Part of a small language model's weights.
Size: width 512, vocabulary 12892.
Architecture: learned positions, tied embeddings.
Training: 1279M tokens, 9758 steps.
MLP neurons of a small language model. Each row is named by its layer, matrix (up: input weights) and neuron, and shows model dimensions 352-415. Each number is 50 + 15 x the weight over its row's rms, rounded and kept within 0 to 99.
After each neuron's rows, "fires on" lists the tokens most often at its 100 highest values on Wikipedia text that the model never trained on.

L4.up329:26 57 43 42 53 52 52 48 54 43 50 64 53 36 34 36 72 65 51 18 51 34 50 56 59 77 67 34 26 55 48 66 61 57 46 42 42 33 47 47 47 39 54 25 99 57 42 52 61 51 47 42 54 32 40 35 23 50 81 55 58 47 25 56
fires on: ",", " of", " for", " was"

L4.up825:49 34 51 38 29 66 68 69 47 48 44 55 59 49 60 76 31 36 34 28 65 54 51 45 43 58 31 51 35 55 34 54 41 40 31 32 76 48 57 31 35 54 42 68 58 51 40 47 50 76 52 71 47 60 31 52 41 46 57 57 57 44 80 70
fires on: " of", " the", "0", " ", " are", " among"

L4.up365:63 77 65 51 40 65 51 70 46 56 49 50 56 72 42 60 49 85 27 53 33 53 38 82 39 69 41 62 66 28 39 47 41 45 56 55 43 61 48 40 26 47 52 44 56 54 54 52 55 31 33 56 35 25 66 51 49 55 42 58 55 50 50 16
fires on: "0", " +", "/", " &", " /"

L4.up1774:44 58 68 44 58 54 65 46 56 13 43 46 55 30 36 55 66 39 33 59 66 27 58 69 60 46 44 82 45 58 37 41 38 50 61 58 74 73 91 24 77 46 69 56 67 27 61 37 60 43 34 54 47 22 71 33 61 56 52 68 25 37 42 41
fires on: ",", " United"

L4.up1033:58 30 51 32 49 60 29 31 51 53 65 51 68 66 57 75 61 58 47 54 59 60 61 48 50 65 67 29 28 61 31 61 41 46 42 60 50 44 25 32 56 21 31 42 79 83 45 46 34 67 52 41 28 54 45 50 57 56 67 67 33 32 78 41
fires on: ",", " were", ":", " are", " was"

L4.up56:53 51 76 51 57 39 59 43 58 59 50 30 34 77 61 53 54 42 35 68 15 40 79 36 25 37 43 21 58 30 27 62 51 52 42 25 54 57 59 62 33 67 61 41 78 52 37 74 32 47 58 80 61 66 46 69 53 47 41 83 25 52 61 30
fires on: "I", " I", "m", " station"

L4.up2353:63 65 63 38 62 65 72 44 46 51 46 55 34 40 59 22 22 54 46 28 46 55 47 48 40 64 65 48 36 59 39 43 33 32 50 42 40 55 58 45 42 45 53 41 54 46 64 67 26 56 59 75 55 31 41 64 53 50 31 17 52 66 51 42
fires on: "\n", " Bl", " R", ".\n", " H"

L4.up1031:35 42 35 72 38 68 64 52 70 36 47 54 70 59 37 35 52 53 71 50 30 27 29 51 67 56 79 37 51 16 45 44 47 30 45 42 47 49 61 59 54 46 75 49 42 41 36 28 27 65 54 33 36 71 70 76 55 48 47 48 47 52 71 60
fires on: ".", "0", " there"

L4.up2327:76 58 46 26 24 44 27 27 57 50 69 10 59 63 36 59 34 64 57 55 29 46 53 69 68 50 53 51 79 59 46 46 42 44 17 36 47 45 53 25 27 57 99 66 56 43 70 43 39 42 39 38 63 53 76 78 63 47 54 51 29 46 53 63
fires on: " Z", " sh", "z", "Sh", "Z", " Sh"

L4.up1330:41 65 70 42 57 28 48 51 50 25 50 40 53 44 39 50 31 37 36 60 32 55 56 74 64 54 63 47 44 53 55 60 55 70 54 27 52 26 46 49 47 50 78 37 42 40 57 49 65 49 29 48 35 43 62 59 61 80 62 60 36 45 61 52
fires on: ",", " while", "),", " –", " are", " was"

L4.up870:71 41 49 32 64 30 35 39 71 66 63 47 49 71 49 60 56 63 39 28 31 45 53 73 47 64 45 46 53 17 52 61 32 38 39 63 41 33 64 57 17 72 62 51 39 61 26 55 64 33 35 56 48 80 58 50 42 63 53 35 47 68 50 56
fires on: " ", " |\n", "0", "im"

L4.up2537:42 26 46 38 51 70 56 54 51 56 37 53 53 56 32 29 56 72 58 57 53 71 57 41 71 65 55 54 63 35 60 49 75 40 53 45 49 45 19 44 58 61 60 44 53 54 82 55 49 64 54 37 62 45 50 70 55 23 45 58 37 55 62 90
fires on: ",", " there", " ("

L4.up1689:48 22 59 59 51 41 44 43 52 60 44 39 63 33 55 71 86 69 59 63 56 47 61 68 61 73 64 21 42 78 63 33 79 53 32 57 56 21 39 59 83 43 63 65 49 52 52 61 49 40 10 11 63 54 55 48 64 77 54 73 69 34 51 55
fires on: " F", " B", " C", ":", " of", " W"

L4.up1722:57 65 51 17 72 82 59 59 50 46 40 41 36 56 57 55 39 55 34 60 53 36 47 59 56 72 50 53 58 50 37 80 41 61 69 31 50 34 55 30 52 50 37 47 74 72 49 31 66 56 56 90 48 46 30 51 45 70 51 59 25 21 55 62
fires on: " and", ",", " with", " &", " or", " of"

L4.up1166:93 60 55 31 50 46 41 31 46 56 63 59 60 56 26 47 31 46 27 41 52 56 49 55 61 53 78 41 63 64 61 56 31 40 74 68 55 63 53 64 18 36 55 65 48 50 71 59 43 58 55 42 26 60 34 39 55 48 69 70 15 43 40 41
fires on: " was", " would", " were", "ch", " to", " Sch"

L4.up1799:33 49 58 60 47 43 35 75 46 48 47 56 59 59 79 30 28 43 63 39 40 36 77 54 76 56 49 64 47 32 56 65 55 37 57 42 50 51 36 74 41 76 67 32 84 21 48 50 59 42 67 41 59 46 50 62 49 21 80 65 31 30 53 38
fires on: " the", "0", " of", " to", " finished"

L4.up474:26 58 52 52 50 71 37 48 61 60 41 37 65 34 66 32 64 60 33 32 51 64 67 41 61 51 37 38 38 43 16 64 41 90 18 39 61 62 40 47 64 57 71 53 80 39 74 51 66 37 49 52 47 15 71 37 35 60 44 69 27 50 91 40
fires on: ",", "edia"

L4.up486:25 53 66 79 22 43 47 61 54 51 31 65 53 53 36 37 31 54 67 34 30 52 59 42 67 45 63 51 48 51 17 66 63 32 35 60 32 38 67 61 58 51 62 40 66 17 54 19 35 53 48 47 60 35 38 22 36 45 54 47 78 40 32 76
fires on: ","

L4.up1010:82 50 58 31 51 61 48 27 68 69 45 81 45 72 35 64 39 52 61 49 50 44 47 68 19 43 62 45 47 18 50 60 79 64 50 56 54 62 39 43 49 60 61 50 54 48 59 52 60 23 31 73 36 24 39 75 27 15 48 31 33 58 49 56
fires on: " at", " November", " ", " October", " |"

L4.up1238:45 37 44 49 59 43 40 56 37 45 34 54 52 04 43 51 53 28 62 55 38 25 44 55 13 68 54 53 35 49 37 71 37 51 47 26 45 65 62 53 56 10 18 62 58 49 60 75 44 42 54 57 70 44 64 46 54 17 54 59 32 47 60 47
fires on: " |", "|", " went", " W", " is"

L4.up2212:46 67 58 65 56 55 35 38 48 78 46 55 50 85 44 51 22 63 27 49 58 70 49 43 30 50 49 38 63 49 27 48 40 59 44 34 55 16 54 75 38 31 38 46 51 59 34 43 54 48 36 35 30 61 41 65 53 37 54 33 64 68 47 28
fires on: ")", "\n", " |", "\n\n", ")\n", ","

L4.up330:41 67 42 43 30 66 25 42 25 39 57 59 52 19 47 54 67 30 33 62 53 42 48 31 61 46 35 30 43 45 45 44 44 67 41 69 12 55 48 57 46 59 22 34 72 55 43 52 89 47 43 37 30 64 56 29 33 48 58 43 52 72 45 62
fires on: " in", " and", ".", " the", " |", " of"

L4.up2124:74 39 80 40 62 41 29 31 66 33 40 07 71 48 76 74 37 65 40 58 47 54 50 54 44 58 55 60 63 55 64 27 68 54 52 39 35 58 71 52 59 67 15 42 88 50 49 33 68 99 51 35 36 62 74 55 45 46 27 36 40 56 50 62
fires on: " under", " U", "U", " Under", "0"

L4.up126:80 60 52 44 31 61 36 45 39 50 24 59 29 08 55 44 69 57 52 52 54 44 59 66 42 46 28 61 64 29 50 32 44 50 60 38 46 42 21 54 39 63 25 54 38 72 58 56 62 61 59 68 48 53 94 68 54 66 35 56 61 84 32 29
fires on: " (", "-", "/"

L4.up1949:55 48 25 29 50 17 58 55 52 60 53 76 50 34 54 32 53 43 39 46 55 33 80 58 64 54 21 60 26 44 62 36 42 12 35 45 57 54 59 45 35 37 30 77 47 62 34 47 66 66 38 63 52 46 49 50 79 28 64 69 54 39 86 32
fires on: " ", "-", "2", "0", "–", "\n"

L4.up45:58 51 50 62 45 43 29 52 14 59 58 61 46 57 51 59 45 57 40 62 34 82 36 18 65 48 44 40 64 44 41 64 72 66 52 44 57 43 64 48 63 76 45 39 63 42 62 43 20 34 41 29 42 52 64 70 47 37 51 45 57 63 50 42
fires on: " was", " named", " until", " became", " came", " since"

L4.up852:51 56 39 71 20 54 76 15 44 45 57 47 58 63 58 48 45 72 38 60 60 53 66 64 61 52 54 43 66 54 74 43 58 68 23 55 21 56 38 80 44 30 40 68 41 27 42 50 40 40 55 42 43 63 77 48 42 67 50 35 50 63 57 75
fires on: " s", "S", " ship", " trans"

L4.up2409:49 62 64 58 69 23 56 51 62 44 32 25 57 64 45 53 42 77 54 76 23 51 27 51 46 29 52 41 47 49 49 32 55 62 35 30 21 33 56 50 37 43 55 50 52 38 56 32 46 40 61 55 70 26 44 51 26 82 64 61 62 47 66 31
fires on: ",", " (", " over", " list"

L4.up637:35 38 30 45 60 89 51 42 33 48 41 46 26 55 36 78 24 43 28 33 41 67 54 65 06 70 64 49 41 48 62 28 54 56 85 54 55 73 50 39 31 51 57 52 57 63 12 55 43 37 32 43 45 53 38 27 64 34 42 62 53 56 36 42
fires on: "B", "-B", "-b", "-A"

L4.up2389:90 41 59 41 33 52 38 36 53 60 45 62 51 36 29 58 35 52 33 17 55 62 41 56 41 48 41 40 45 41 57 51 47 38 73 62 50 69 43 39 52 35 79 44 37 43 44 66 71 56 51 69 20 35 18 30 34 44 56 64 64 44 57 55
fires on: ",", "8", "9", "6", " be", "ela"

L4.up2400:16 23 53 40 46 48 71 49 36 71 30 55 33 61 60 62 38 47 58 35 80 59 46 66 54 41 16 51 44 46 63 52 50 30 29 38 54 44 45 47 72 58 38 51 50 32 64 33 84 42 42 69 85 35 63 37 41 24 80 66 46 35 64 39
fires on: "1", " in", "2", " ", "9", "0"

L4.up2491:45 15 37 47 31 64 66 53 22 35 88 50 37 33 34 27 52 63 83 44 75 48 45 50 51 70 51 58 53 43 57 50 64 33 60 79 31 47 50 35 60 68 33 38 57 59 34 49 64 35 47 43 67 40 61 45 45 32 63 67 56 65 52 64
fires on: ",", " and"

L4.up1070:71 48 39 57 53 64 51 52 67 56 53 56 42 61 35 41 12 46 52 54 34 52 73 51 50 74 38 52 44 38 36 71 34 70 48 33 50 62 52 33 58 46 44 65 36 71 45 55 47 68 17 60 34 26 59 23 34 69 73 45 40 40 32 63
fires on: ".", ",", "2", "6", "4", "8"

L4.up717:39 65 40 60 32 61 39 50 54 79 57 26 54 65 35 36 54 61 64 52 22 34 50 60 05 40 59 50 33 55 26 69 56 62 47 85 40 47 51 96 50 57 31 26 53 32 66 52 20 60 43 44 63 72 35 89 58 45 85 41 80 70 42 58
fires on: " (", ",", " |", "\""

L4.up575:66 48 52 39 45 57 78 56 49 57 44 52 46 34 32 55 44 46 73 13 33 63 57 39 31 69 38 41 46 43 55 39 35 50 74 36 58 69 66 67 58 54 34 39 75 58 63 60 62 25 31 81 76 54 08 55 77 36 56 60 34 75 58 40
fires on: " |", " in", " first"

L4.up1815:26 43 33 46 67 63 55 38 57 62 09 49 76 46 53 52 62 63 28 57 30 57 33 73 62 51 53 53 61 33 45 76 39 71 52 66 44 47 56 55 38 70 59 42 24 52 44 47 50 45 46 64 67 55 51 76 29 53 39 54 43 44 77 39
fires on: "0", ",", " U", "2", "5", " Sh"

L4.up1636:59 42 37 57 58 65 48 43 52 59 41 45 33 52 29 39 68 57 69 63 52 21 44 42 28 58 30 56 55 30 48 26 44 79 51 38 77 69 37 49 47 35 59 69 51 50 60 73 39 44 67 53 39 34 71 38 66 57 36 70 44 55 33 48
fires on: " T", " t", "-T", "0", "T", "-"

L4.up2262:42 71 71 41 50 72 42 59 44 26 55 56 63 35 51 49 63 53 62 31 44 31 75 58 42 50 46 54 13 45 57 18 73 70 76 58 40 46 61 35 54 57 49 67 86 74 59 44 64 40 83 48 43 33 57 49 55 60 63 72 46 59 57 58
fires on: ","

L4.up2398:54 52 55 58 35 40 75 48 11 69 56 67 58 56 59 27 49 52 36 58 39 48 43 48 50 72 53 46 44 48 39 24 47 41 28 35 64 50 42 46 35 28 40 67 21 66 32 65 48 73 66 19 50 46 58 70 46 35 32 45 65 41 74 50
fires on: " ", "1", "0", "9", "8", " one"

L4.up1131:16 40 48 87 56 37 39 47 64 44 64 39 48 47 72 68 30 79 72 68 60 50 64 48 55 50 51 45 38 30 40 49 73 82 35 46 62 63 31 40 45 63 28 35 41 57 41 63 65 44 31 35 57 39 47 46 22 45 58 73 59 57 35 52
fires on: " C", " c"

L4.up1358:59 48 53 32 43 38 40 37 36 47 48 74 49 77 66 76 53 43 36 38 61 53 53 66 43 46 44 67 41 23 56 50 56 31 71 59 40 55 83 52 46 55 40 31 41 37 31 67 34 54 52 50 52 44 46 40 40 75 31 09 20 46 53 59
fires on: " ", "\n", " |\n", "-", ")\n"

L4.up871:71 69 31 35 61 65 38 31 42 54 54 52 45 44 64 46 13 33 28 27 75 84 63 47 41 62 59 64 33 60 43 59 27 24 43 73 42 46 69 21 57 61 54 61 17 32 41 48 71 82 41 67 36 48 43 49 55 46 61 70 59 28 69 34
fires on: "2", "9", "1", "6", "8", "4"

L4.up1524:40 55 39 38 61 42 55 34 51 72 50 54 39 52 56 58 51 43 29 48 49 36 31 56 36 48 60 72 36 47 60 72 49 25 36 50 53 42 11 44 53 33 39 22 32 57 43 53 36 54 50 68 59 55 29 37 31 55 36 17 51 59 57 53
fires on: " ", ".", " |\n", "3", "5"

L4.up2188:53 20 58 76 31 30 09 68 46 46 73 60 29 58 38 65 45 58 63 44 39 42 25 46 41 34 41 50 56 30 54 54 55 53 17 57 51 54 56 37 41 57 56 61 27 30 56 52 02 43 06 50 31 51 42 41 48 74 64 51 35 86 60 48
fires on: " Sh", " sh", "5", " gu", "K"

L4.up2307:72 23 51 60 29 17 12 27 41 48 43 34 22 32 78 51 40 49 28 46 86 60 31 45 63 32 50 53 44 55 40 41 40 59 11 67 71 46 53 27 62 64 56 54 38 66 41 62 43 88 38 46 51 31 57 61 58 40 45 47 59 20 56 57
fires on: " ", ",", "2", "0"

L4.up263:55 34 70 52 31 62 64 50 61 42 46 73 51 30 29 46 66 29 48 38 55 63 50 54 65 64 28 77 50 56 63 27 60 55 41 32 45 68 38 48 62 55 46 56 82 49 60 28 79 79 76 34 50 17 36 37 38 25 48 56 41 50 69 48
fires on: " ", " of", " than", "O"

L4.up1061:85 32 69 63 49 35 39 40 38 60 45 50 40 89 63 68 72 38 31 33 62 60 42 73 52 53 57 73 56 64 61 59 54 64 23 32 41 72 59 28 27 54 37 48 39 80 35 43 64 48 44 38 39 53 44 68 40 63 55 33 58 16 46 44
fires on: "0", "2", " Award", "9", " place", ";"

L4.up1194:32 61 34 67 26 25 66 68 71 54 63 33 46 54 45 45 39 61 77 38 51 16 63 48 64 62 17 46 66 29 15 63 54 68 43 46 39 30 63 39 44 45 32 37 57 34 57 77 44 65 38 57 37 47 50 48 51 60 52 34 75 48 43 61
fires on: " |", ":", " of", ","

L4.up1151:50 88 73 40 64 46 67 50 59 42 68 58 58 46 53 71 43 61 48 29 43 64 42 17 55 58 52 39 56 40 45 62 47 27 38 50 44 74 60 46 57 55 35 58 49 47 58 56 58 43 63 63 63 80 28 92 70 83 52 71 79 70 44 35
fires on: " I", " his", "ov", " her", "You", "I"

L4.up971:49 42 46 41 24 82 50 71 41 45 43 62 29 63 49 48 57 70 60 24 32 57 52 57 38 43 48 40 67 70 62 66 44 33 96 31 59 36 37 25 72 25 42 65 54 38 58 61 36 81 52 65 61 72 58 31 50 51 40 23 28 47 28 40
fires on: "4", "er", "0", "5", "n", "ing"

L4.up1669:58 67 46 38 37 43 48 42 56 40 32 64 53 59 60 19 68 31 62 54 40 26 58 31 46 67 42 52 29 46 40 40 58 27 63 35 48 53 48 51 51 48 45 36 57 40 46 63 49 30 59 60 58 95 50 71 33 51 64 23 45 48 20 35
fires on: " and", ",", " \"", " but", " (\""

L4.up2401:42 60 24 55 67 47 39 60 43 72 31 50 33 70 39 46 53 37 73 67 51 45 33 54 63 44 43 38 53 48 53 64 57 37 45 51 47 15 76 49 49 57 31 62 99 54 43 73 36 50 17 54 54 52 58 86 59 83 41 37 53 44 42 39
fires on: " |", " the", ":", ".,"

L4.up1791:78 52 61 51 59 61 36 52 46 52 38 77 79 30 34 79 71 57 42 29 44 39 28 33 53 61 51 57 38 54 50 55 35 46 71 61 48 78 48 55 48 28 44 40 36 46 75 57 65 57 71 43 40 46 78 54 44 58 28 30 47 60 50 35
fires on: " is", " was", " be", " are", " were", ","

L4.up1643:10 55 54 37 47 77 21 42 44 13 79 57 29 42 66 47 47 62 56 37 57 34 37 36 58 30 40 47 76 56 53 46 23 71 34 82 43 56 26 78 42 69 59 35 80 69 42 71 59 63 31 62 69 53 52 54 46 64 37 29 51 49 19 71
fires on: "|", "-", " |", " on", " in", " of"

L4.up357:52 65 53 36 62 64 67 49 22 62 31 60 36 24 55 44 41 48 58 49 48 19 48 68 55 43 61 42 73 11 51 32 55 36 74 59 70 53 44 34 47 44 35 67 56 57 76 55 35 37 27 67 61 77 64 48 38 66 57 68 45 40 56 67
fires on: "-", "–", "\n", "/"

L4.up226:57 58 37 46 62 30 45 59 34 56 23 50 47 48 32 60 50 26 78 32 78 17 70 32 66 77 57 62 29 54 75 65 52 52 40 46 47 70 49 46 50 56 66 52 70 60 61 42 13 45 42 22 32 56 39 57 49 26 70 48 47 32 69 40
fires on: " (", " ", " to", "0"

L4.up1072:58 46 53 55 43 53 41 35 61 45 35 36 39 68 41 56 55 55 18 70 62 37 44 46 32 33 72 16 28 24 28 52 26 29 34 59 60 41 91 33 43 56 18 42 55 60 70 67 36 31 38 65 37 57 69 39 56 51 62 59 48 53 27 40
fires on: ","

L4.up1708:39 58 37 34 50 74 51 39 45 57 22 76 21 48 27 39 18 72 62 48 19 52 38 62 49 68 42 26 43 52 70 52 54 54 43 45 21 48 65 67 53 67 36 47 46 72 58 48 55 86 32 52 51 50 65 32 61 51 54 47 67 53 55 63
fires on: ",", " of", " to", " in", " was"

L4.up1728:52 64 45 57 53 85 21 38 55 49 19 83 44 60 21 66 38 42 70 59 58 43 63 63 55 45 35 58 57 81 36 65 53 35 60 57 46 56 32 48 42 47 49 59 40 61 40 72 82 55 42 30 45 60 40 73 28 43 65 53 27 91 62 72
fires on: ",", "2", " ", " November", "1", " June"

L4.up189:61 49 70 49 32 55 54 53 40 43 31 28 83 54 43 34 51 46 79 32 53 61 52 59 67 51 44 45 45 42 31 32 35 42 61 47 41 21 53 52 41 40 59 41 53 37 42 62 41 62 57 39 54 56 53 23 72 40 44 48 41 51 47 46
fires on: ",", " and", " that", " than", " of"

L4.up671:35 63 62 46 61 44 33 44 48 41 73 44 45 66 45 67 31 40 87 59 14 58 48 41 65 50 43 19 44 81 19 67 68 20 49 66 65 52 57 33 60 46 53 47 23 49 65 73 45 54 09 56 48 51 52 70 34 42 59 65 35 33 58 56
fires on: " Sh", " S", " over"

L4.up314:31 43 48 41 58 65 69 14 73 63 50 44 41 56 49 44 42 56 26 77 41 38 46 37 52 63 43 47 65 73 63 67 44 48 40 24 62 61 58 61 34 27 54 57 46 49 29 49 51 64 51 62 33 69 47 64 28 58 53 34 47 41 56 35
fires on: " and", ",", " as", " he", " that"

L4.up164:49 58 72 29 45 47 46 64 46 55 49 18 35 46 42 21 79 69 22 40 38 52 40 67 62 72 50 50 46 51 53 45 49 65 60 25 87 45 47 94 33 56 65 45 79 72 66 57 43 36 57 53 73 47 60 26 45 57 39 60 45 35 63 55
fires on: " (", ".", " sp"

L4.up1701:46 56 43 41 49 44 58 39 29 23 40 61 66 54 39 31 69 66 63 48 27 24 51 68 58 55 66 39 51 67 43 42 55 32 21 44 40 40 62 46 69 43 32 40 54 39 46 24 39 57 61 62 26 65 71 48 86 21 54 61 30 68 48 65
fires on: " |", "\n", "|"

L4.up2459:52 74 29 49 40 56 27 64 39 51 43 47 38 47 66 54 60 59 59 57 57 29 69 78 49 59 42 03 35 30 54 24 53 45 45 64 41 49 30 80 46 76 36 57 27 67 29 52 50 50 74 51 59 76 51 41 31 73 43 32 42 42 50 45
fires on: " P", " and", " p", " or", "/"

L4.up2559:64 28 58 46 61 33 43 31 56 72 36 54 33 40 69 88 61 69 77 50 49 64 33 66 49 40 56 49 31 28 51 68 34 72 46 44 41 42 44 61 27 52 31 36 55 49 58 50 61 45 64 46 55 47 48 43 42 56 39 58 68 56 68 27
fires on: " ", " ("

L4.up319:45 33 43 44 58 67 39 41 63 38 42 54 46 75 36 26 28 72 39 60 27 68 53 43 47 59 56 53 76 49 74 63 30 52 37 69 46 42 55 58 58 59 55 45 59 54 42 32 29 43 33 65 60 53 46 55 21 64 46 50 57 53 61 52
fires on: " in", " at", " age", " of", " on", "0"

L4.up2171:85 31 46 14 22 75 48 39 51 42 41 55 64 79 50 39 35 67 56 41 57 32 51 48 64 57 65 15 58 51 58 60 21 63 82 66 17 57 47 29 62 38 52 36 60 54 52 40 70 63 51 53 50 56 72 21 37 55 45 49 77 42 46 46
fires on: ",", " and", " &"

L4.up2100:43 51 54 65 47 34 57 65 34 69 40 32 37 37 55 32 66 68 59 36 61 43 62 59 52 46 43 62 23 40 41 54 47 73 54 41 54 75 40 60 41 48 48 31 95 30 42 51 33 47 27 39 33 46 53 55 49 45 76 43 54 41 59 40
fires on: " was", " would", " is", " may", ",", "-"

L4.up2239:74 63 43 61 54 48 54 49 47 27 31 33 47 81 36 40 68 57 39 57 39 26 64 48 64 48 79 20 53 33 55 49 57 15 52 55 51 38 23 69 35 62 46 57 90 36 60 65 54 51 55 48 57 39 92 49 78 57 52 68 65 36 26 61
fires on: ",", ".", " its", " this"

L4.up1259:79 66 24 52 30 44 42 21 36 49 73 58 43 68 56 45 73 49 58 32 44 53 32 59 55 37 37 38 43 55 20 49 63 61 44 53 58 69 67 84 51 55 52 60 56 36 67 39 43 74 60 27 47 31 75 69 31 34 55 38 36 51 60 45
fires on: " s", " S", "S"

L4.up121:36 60 46 36 69 42 50 18 48 57 73 44 48 33 36 51 45 37 53 34 23 08 63 54 61 52 27 44 48 19 99 41 38 52 61 49 53 56 51 49 46 70 64 32 79 44 36 43 48 24 30 57 51 22 44 62 61 34 51 60 67 62 37 66
fires on: " ", " and", " Time", " the"

L4.up2463:48 66 42 56 78 07 67 42 60 48 54 31 52 46 56 43 84 44 14 40 52 63 60 25 21 49 60 26 23 24 31 48 32 50 48 72 28 67 32 52 44 43 62 52 20 47 27 51 64 54 54 47 35 55 33 64 41 48 56 48 83 85 37 59
fires on: " ", " |", ",", ";", " Source"

L4.up1941:52 66 25 45 31 36 57 61 40 58 52 16 73 64 67 39 68 51 34 50 48 35 47 61 36 56 61 45 19 31 57 34 38 39 55 62 41 40 42 30 78 25 34 40 54 51 64 43 27 44 54 46 41 57 37 53 52 60 35 37 57 77 42 27
fires on: ","

L4.up192:40 43 54 62 06 42 72 60 58 08 27 44 35 30 34 62 49 62 34 32 36 41 48 53 32 59 73 64 60 32 42 59 44 52 91 49 53 35 61 56 54 33 23 60 89 44 27 47 48 89 53 51 57 48 57 48 48 76 25 28 33 51 66 59
fires on: "0", "all", " more"

L4.up693:62 59 42 46 57 73 25 62 61 55 23 54 59 57 30 40 60 74 48 42 43 53 41 45 89 77 30 23 53 36 40 54 62 52 54 34 56 80 56 53 34 32 52 30 89 67 48 37 46 50 65 59 48 48 64 70 58 54 66 46 39 51 69 50
fires on: " (", " [", " is", " speed", "^{[", " time"

L4.up162:29 58 55 45 81 22 67 30 55 37 56 63 47 55 42 23 62 41 44 44 13 53 69 71 45 48 23 54 55 44 85 59 29 75 63 32 49 32 41 39 53 50 32 61 88 39 54 45 51 69 66 57 59 36 62 70 64 12 16 32 40 68 35 65
fires on: ",", " and", "),", " "

L4.up1115:68 78 33 51 49 61 60 61 84 54 37 34 33 42 37 45 48 46 65 14 54 42 58 40 68 21 77 44 35 29 21 47 31 55 62 53 20 57 48 50 46 56 55 41 84 61 45 57 68 64 87 62 73 50 50 38 61 29 44 31 65 51 49 66
fires on: ",", " ", "1", "4", "2"

L4.up1188:38 59 19 27 06 44 36 30 55 25 41 41 63 44 46 51 40 57 67 54 50 58 60 82 50 52 61 37 32 77 34 21 35 38 44 35 70 51 61 40 43 74 23 46 79 56 68 32 66 61 33 45 51 41 45 52 57 43 62 48 57 51 60 40
fires on: " Z", "Z", "z", "s"

L4.up1768:42 55 31 29 56 51 51 50 35 93 41 49 66 65 42 44 44 36 30 48 59 68 63 45 29 50 67 70 22 52 57 38 47 53 53 26 58 63 31 30 61 40 44 56 60 52 41 49 61 43 52 48 64 42 32 24 57 46 44 60 37 75 80 42
fires on: ",", " ", ":", "8", ";", "."